config.toml
d_model = 192
n_head = 6
d_mlp = 768
norm_eps = 1e-05
rope_base = 10000.0
attn_scale = 0.177
beta2 = 0.99
weight_decay = 0.15
doc_mask = false
dataset = "wikipedia_en"
MLP neurons of a small language model. Each row is named by its layer, matrix (down: output weights) and neuron, and shows model dimensions 80-175. Each number is 500 + 40 x the weight over its row's rms, rounded and kept within 0 to 999. Numbers have three digits each. A neuron's up and down rows have the sign that makes its largest values positive.
After each neuron's rows, "fires before" lists the tokens most often just after its 100 highest values on Wikipedia text that the model never trained on.

L4.down238:453460472513467488535561573524486511472512460499523519422445554486468537505534508515583515550530453480504515509473523526481471469490520588461479453552556535513516564545516533499519543505387545509545516502505499407477423514504495518486423482544450467562575466515490556468551544474424560502
fires before: ".", " /", "on"

L3.down36:464489547493452482456473513434464432503497510437443461522493398484499473541456464514502519474456473537503521491532516494522500471497477466459467547500471455499519421492558489543496473500506478556498456535406476571474531526399459433475510456562476482572482444451534530469606513518479511504
fires before: " |", ")", "y", " (", "\n"

L5.down398:474572566523491472509483519484498492532510462472534494550504501492544421547521465519478463542470467481558529464468551435498509574504528473558597520478507455473437496512482545472424510576513496454609422396441459551465499544489528526509527549520546566539485510493527497443440546439507498529
fires before: "\n\n", " C"

L2.down122:574510455492495551483425450553478453532512568527464517477450510481520536464512542515471497502427445501452524557458551490463564465545498524511590505470521514496508552475543514510508541508463492478567549502473468445517514464519484512486537483555501576575502506484502409517531482510533476434
fires before: " |", "ated", ":", "%", "zen"

L3.down753:496549452480447482524564543414418461538441439481499531541455472513460514592525520475509517481458538538541477463494448582501494560527507527458483520491518505534502533466446489476500453516464451461412464461524465448490497442565505532501423560449472513464478476463456513454558463482494528570
fires before: "-"

L8.down708:478544492568509519473416472564526528518422468474530463504476529467463414471522476541517470427496513529389570553571500532489511501568522529473461504461488465525511529563517490481485510500506523552526500486449491473588470519503517583526525494537409501486400437474557464482543470508531474530
fires before: "\n", "\n\n", "=", "ing", "s", " of"

L11.down763:459530520559525495547442523471516488505515464559544466469523527553461540438487532506502468538512435482481495461432481607474429505486506518554542497548500545568554510532470533483539491558578426478479512532581457483454435510434421461470489493525496526478571478508494503531526493495493528464
fires before: ",", ".", "/", "-", "–"

L6.down393:520533508507518503515508516435402529518462535542437481536526507580494509478534554451515463441513521358435546458466510499471511518472467505491471426496508497431618476524495464456436520501495575505481488532493488499558555458527501493515528416589403529549506520471423518467499565448447538545
fires before: "-", "{", "("

L4.down161:466446480454542508509554461546484536472461580508500557490437510563466465517509519451461541380432521494459500524500525482475460421518503447526509445553508483491513525515558455526550511485485525522534565475519463478564533459462425509525468552478576515451528479476428521529518458442475411490
fires before: " |", ":", " (", "\n\n", " –", " ="

L2.down136:525478468493497486486555428508577394584521529507477404449464524508465463496477570478562445558477493476449464452541512508449505499496398511454474443467437467526492536475529493450502478468527508530512458543472530502514527451468484481445498538487503537509506487504527493459485470530449520501
fires before: ",", ".", " and", " as"

L4.down668:432430454513595549505492514511449447428473477527485508448498500516461486536502576513515502521472443520518443449535529530511548530508520485434489545479495483556497579524555505476467512488479465471510510456497446464489475524502470508521537460437479480485503551516516455507456458485459496565
fires before: ".", ",", "=", " in"

L2.down197:474473495471550509490427589515485519503494491457486465495574546467476537504498491441519509416533529447463478540509571555436504473491517530480462563517448548459503415500511505446501465480450543478512493555485503495512550507524576431520470552438554476523514512510608434502390554514511517464
fires before: "-", "|", "The", ",", "=", "s"

L5.down639:495575494528431534569489455547460548502568505531531498460518526581447505522525439517504517480495489548441444505526480595423449475496507569468499494515557471484487471472532532465518481570487445525518550506499423515537470484560470530440470517453486539478594484515474511451501592456507449477
fires before: " |", ".", ")", "–"

L7.down509:550470487558492530578435497478486513526490612426505541364427517496581539545472545482437508489457536439521493501492469427542476499535468407486577502529521503543506501493484490483551554511467584519534489441520542533510449488509554615520560518493523516470465535490528480571502529512456483465
fires before: " |", ":", "ps", " Votes"

L6.down549:499426496516508489546567495497554445538493554497471479530455501506559491531548509518541452519496547533507475499526590479528543462539473451477547488441522559543497507470483539563471484412472534561495394542540526496527541544453359509435459468549473488381473439540484496529464482442512498458
fires before: "="

L2.down522:530503491488477429516479473535484443509578443466518602496518500480451442427465463529425501475481501459530472447548502517479513491491539501545435600532497528540517479508461506573486452447432545494552497466514468455451473546567554462489563496552539559501541506514606517533445504516431519520
fires before: ".", ")", " |", "-", " ("

L3.down327:564499446574476521499504483537528478537562496525530562464535508430472544472553481496466495482507546452538460523506566524515572605542498560494543505470504456464508491464487508475553519458516518397483466489536432424433494497542399489487529495507514486493496479531527478551497501542550592510
fires before: "=", "\"", "P"

L11.down502:469497478456439528441445471484490512524519462489464492459468449457527517476535531463575529477504516532564514468567478535494473496557566525541534520502430555479443517509465587523507445483462530496453510453484546504427504476553443548586516528438535475426473501519462499497500487500507396491
fires before: "-"

L8.down414:490537511573483486555473507509521560463516548520488589496504487451531505545445481491537436550482506504460479519447443516451549494529537559514449512503415501496498484493489449488534512492535486531486476487548487522493475565465525461533579458456460523492557441572399506385497507475444506503
fires before: "-", "\n", "ified", "elli", ":"

L2.down629:459464463540539542536569468513498482483511531516512438491512532519450522554564537483519459437511460460503516464475500448493494524501509547438540494495525440495500560527563484504556547528500495519573539510539507569509478473503469495450541477545467566540423502482499538585473459497506468532
fires before: ",", ")", ".", "="

L11.down679:506504461535471512480522482473524531499520513503473489464475506483486476515507483464433519541524482527512434505546529526527525446473456521501549477457526473471511518462494526508475517459479476465547472490561529495521501526519418522534497472537505524521497512524520506539445536487485508505
fires before: "=", "e"

L6.down135:538517588494520448482531523488508498487484455477479513522452472457461469530490452488511483542545575467493515449448565476492529526516504605558511467519551587539417532458485487503548515479463461531529518479489577510516379559540440485442517531563541474472503552504535557509510484497557460551
fires before: "-", "\n\n", " =", " |", ","

L11.down678:560419554500551487515497407478476445455477493485533505510517523443476498435525462416465518554587507540452475463534527544480563489474501569480626510513570555432518527419471518526482453444563513543500558492523545415508555504501381480480412511468482483502496420501508505515538437473478485554
fires before: " |", ";", "\n", ":", " ="

L3.down649:455533492533491493466521463437529488447563525553451461564458528411467482493497532415519518540433480491537507455549471547534539550468511519503524451461513448510435473468498590484473523509504489447533467453518474498495536550567420478500536467470518496450528507494472516470490518507501536507
fires before: "\n\n", ":", " date"

L8.down391:471487526525502439477499506564418522466393505514497470532501462524484403540498515488512517540569485513478481479467508486531469531512512442476504550493502444475445549507551499486534544435488523500520480502408458475465418501541460463468563452483454499485472531500496572494423510552537479543
fires before: ".", ",", " to", " in", " and"

L6.down602:510442465512484526532493477531560510476480551497516555506506495489448539442576518469480433461464483506530537494453466539493536535519502490524522512488470511444514470437498482528531491486474488540473458521518510388476476505486524558418529443478486590498479443487475442545590464567525516520
fires before: "|", "ty", " |"

L11.down713:528510476511576490484445494530420506537541560491542552455466533467408501478491515523443449441524541543436386573518475546545410509542441531485452496471493481544519472521466457506536531521494494527468604467504511446501535569511559513464558494493489495481460427513447454525506476494566522420
fires before: "=", "\n", "S", "ic"

L4.down74:521475491510503483525504534466550404518530495552484514411469437476529465485533441525461453473518375501503439501485544480498477474516522505528511490510517475451561485580478465500546489521529442495530511448502530476441470556579444467579450573474478506540523491501539568533467525416515516522
fires before: "=", "\""

L8.down159:528477508565515469515464543481449527496523545542450505492513515468517519509537517531478527475522581496480489459443546458558498504512494435509501491538478464507508527406547405468509471413487544540494447435505518523460415559492463511491612507481516493461439558479467525502493498471442485514
fires before: " |", " (", "\n", ":", "=", " career"

L7.down198:476540532456501447484483476540461498528534626454504471489433553476466398492509441485514531440495469510566476526530484517602458489488477475568516513553587535510540534526504479549486501501472510483534535489513504523545530452534441505504497531477527502498534496488538464469466484471467548480
fires before: "\n\n", " name"

L2.down495:479477510502568523483590463457532478466445494510480470437503544520470517571577516440554486513557460476451510507483496423486513522496467552406541484515521499460445519571553494486571523535506516497539548522511520568559509457503464464467498497494471556478440478433492450564522433486527521505
fires before: ",", ".", " by", "–"

L2.down337:565519489441461487526518487556499424507527472547509425473572506527515514593532512424565491571521534541533551459493494539480528458505438497464468486496499505495522489521561507545560555447551536477550536496493441520541440473454474500415497481464529601498517494447482528513421456451489482451
fires before: ".", ",", " and", " 18"

L4.down592:494478531473494465502535469465538554517497487432549472483524534565547528483480500530453492532504535479472502549598459453488504492533458507487492513547451423540439441464528553553499429461544510422547533553476440531523529513487517445500557446514479516541484493455535625498478504557496486446
fires before: " |", ",", ")", "–", ":", " season"

L2.down215:496489479446523447493580531542504461592438458545444503509595463493449546501497561547536465546527565504469535501477508541481490550435452549530512473515455471479507601516502541542538489444507506438587565458504491521562461478557488536447531480503498522521504506477511507482493453498531519458
fires before: "-", " |", "time"

L8.down80:530528571458554492540505520407422482520520453472548484530555539510527558569581487469499556495509510508578487527569468459473506477453500522497490467520480443535451522489440434495461518581449474558545463431464484468486489573487532470510472534490491472554434519511489491430485459494480529469
fires before: "\n", "-", "  ", " January"

L7.down721:539504498499530417484527472482566523531510498437511532462497472554510464485457496415586552471502533439566568477507516530442467462452491542503524487516504499495531507514526498495510501488502574508522530525480494478513492458520455441493579404499561525459550553513383462487528503494531520457
fires before: "-"

L6.down548:417519492506518508514510487511419515517448572471477498471489557552477466464507549489482555481513497441492502496485476516482496521544515469471497542511458500585522529511515569529526500496513459433533518532517517533453457527597476465465480506505475529489526497527486446567486537491486558563
fires before: ",", ")", ".", " |", " 24"

L2.down334:510513464473476479487504555503528500505467536455502505503563459542533504511485495473570490500560509512427442523468562504493531442530476555530460467462452441512547449526543464456499527502487480537502477538509444458540526437486573545520490530472432494478455561534588483442417494531484516456
fires before: "-", " by"

L6.down206:437549463514426534532486563432486564538462479491543496459535451505485506490527569511447534518437451591504453555521491506520482567488458544492466517474504455460511636471473540499530501456553508538495533553517522461458465445570581525525548505442520481500505591479452528413473474459506581515
fires before: "-"

L5.down174:555510432490464547512529506386410511512469428564565532473516476505455490524470507486537536526569506459474463523484547587468466563496439555544571500421521426537509539525438535559553453521515549585519468524513499560505493499527600516466497588486493542545503509449501457489504489489517462490
fires before: "-"

L2.down118:533519466482534461522451480484477527461464471453563573507533528538561412482527433536448500535525525511555502572508467509487464509406576472535495613491508517485520460524418484498501511512467535431518496513516455517427428488519573530540448537559519503504540476539544423513532516494449588523
fires before: ".", " |", ")", " (", "–", "s"

L11.down281:474474515502465472449486490519487503519483493572545521409592499517517503518469510526539472580481534485500514453441550429487487472520487487470499532480559532541546505468547508431514599496524502481499458483480486511441547522470552534490500416506459442484555558492493570454523510545457503558
fires before: " in", ":", " and", "."

L3.down329:465529468505474548508512483476447566497549453550433554533504519528453467556556530546527454574484500511466540507486509462504509537510546515608502479526476490443470480458480527482509471455491498521448475464448554555426481460538521487486573534451540491459574530444509529458519541460500458555
fires before: "-", "\n"

L6.down444:571424469459470536427422468479475544504465486548487457498487515507466501531527559513499487545505549462537574509462480531436535521571435554523499531462510549526491531497559490480577560522446453475469484479469415462471505490489500507490504534548528558481392400503440508446547506516483523494
fires before: "-", " |"

L6.down48:489503499513431548554550463517575501547475493502464485467468488453433467530511525529538428491480567456467498497506494441485555477465514521558527493516575532453475420507504465503444444491439519556484484454471477480515532500466457460510449479545459518467495511508401459464516463478438479475
fires before: "-", " a", " an", " the", " by"

L6.down170:525434566529521483487463527475523542485511587415504495498549493465570495498466501475542485516489537490505532517565473445545464566506496472477462541566527521460516516502516579467501441478492563497454533508524474646545464514492484496537472441467474433497513548530519491478480527466519490518
fires before: ",", ".", " and", " when", ":", " -"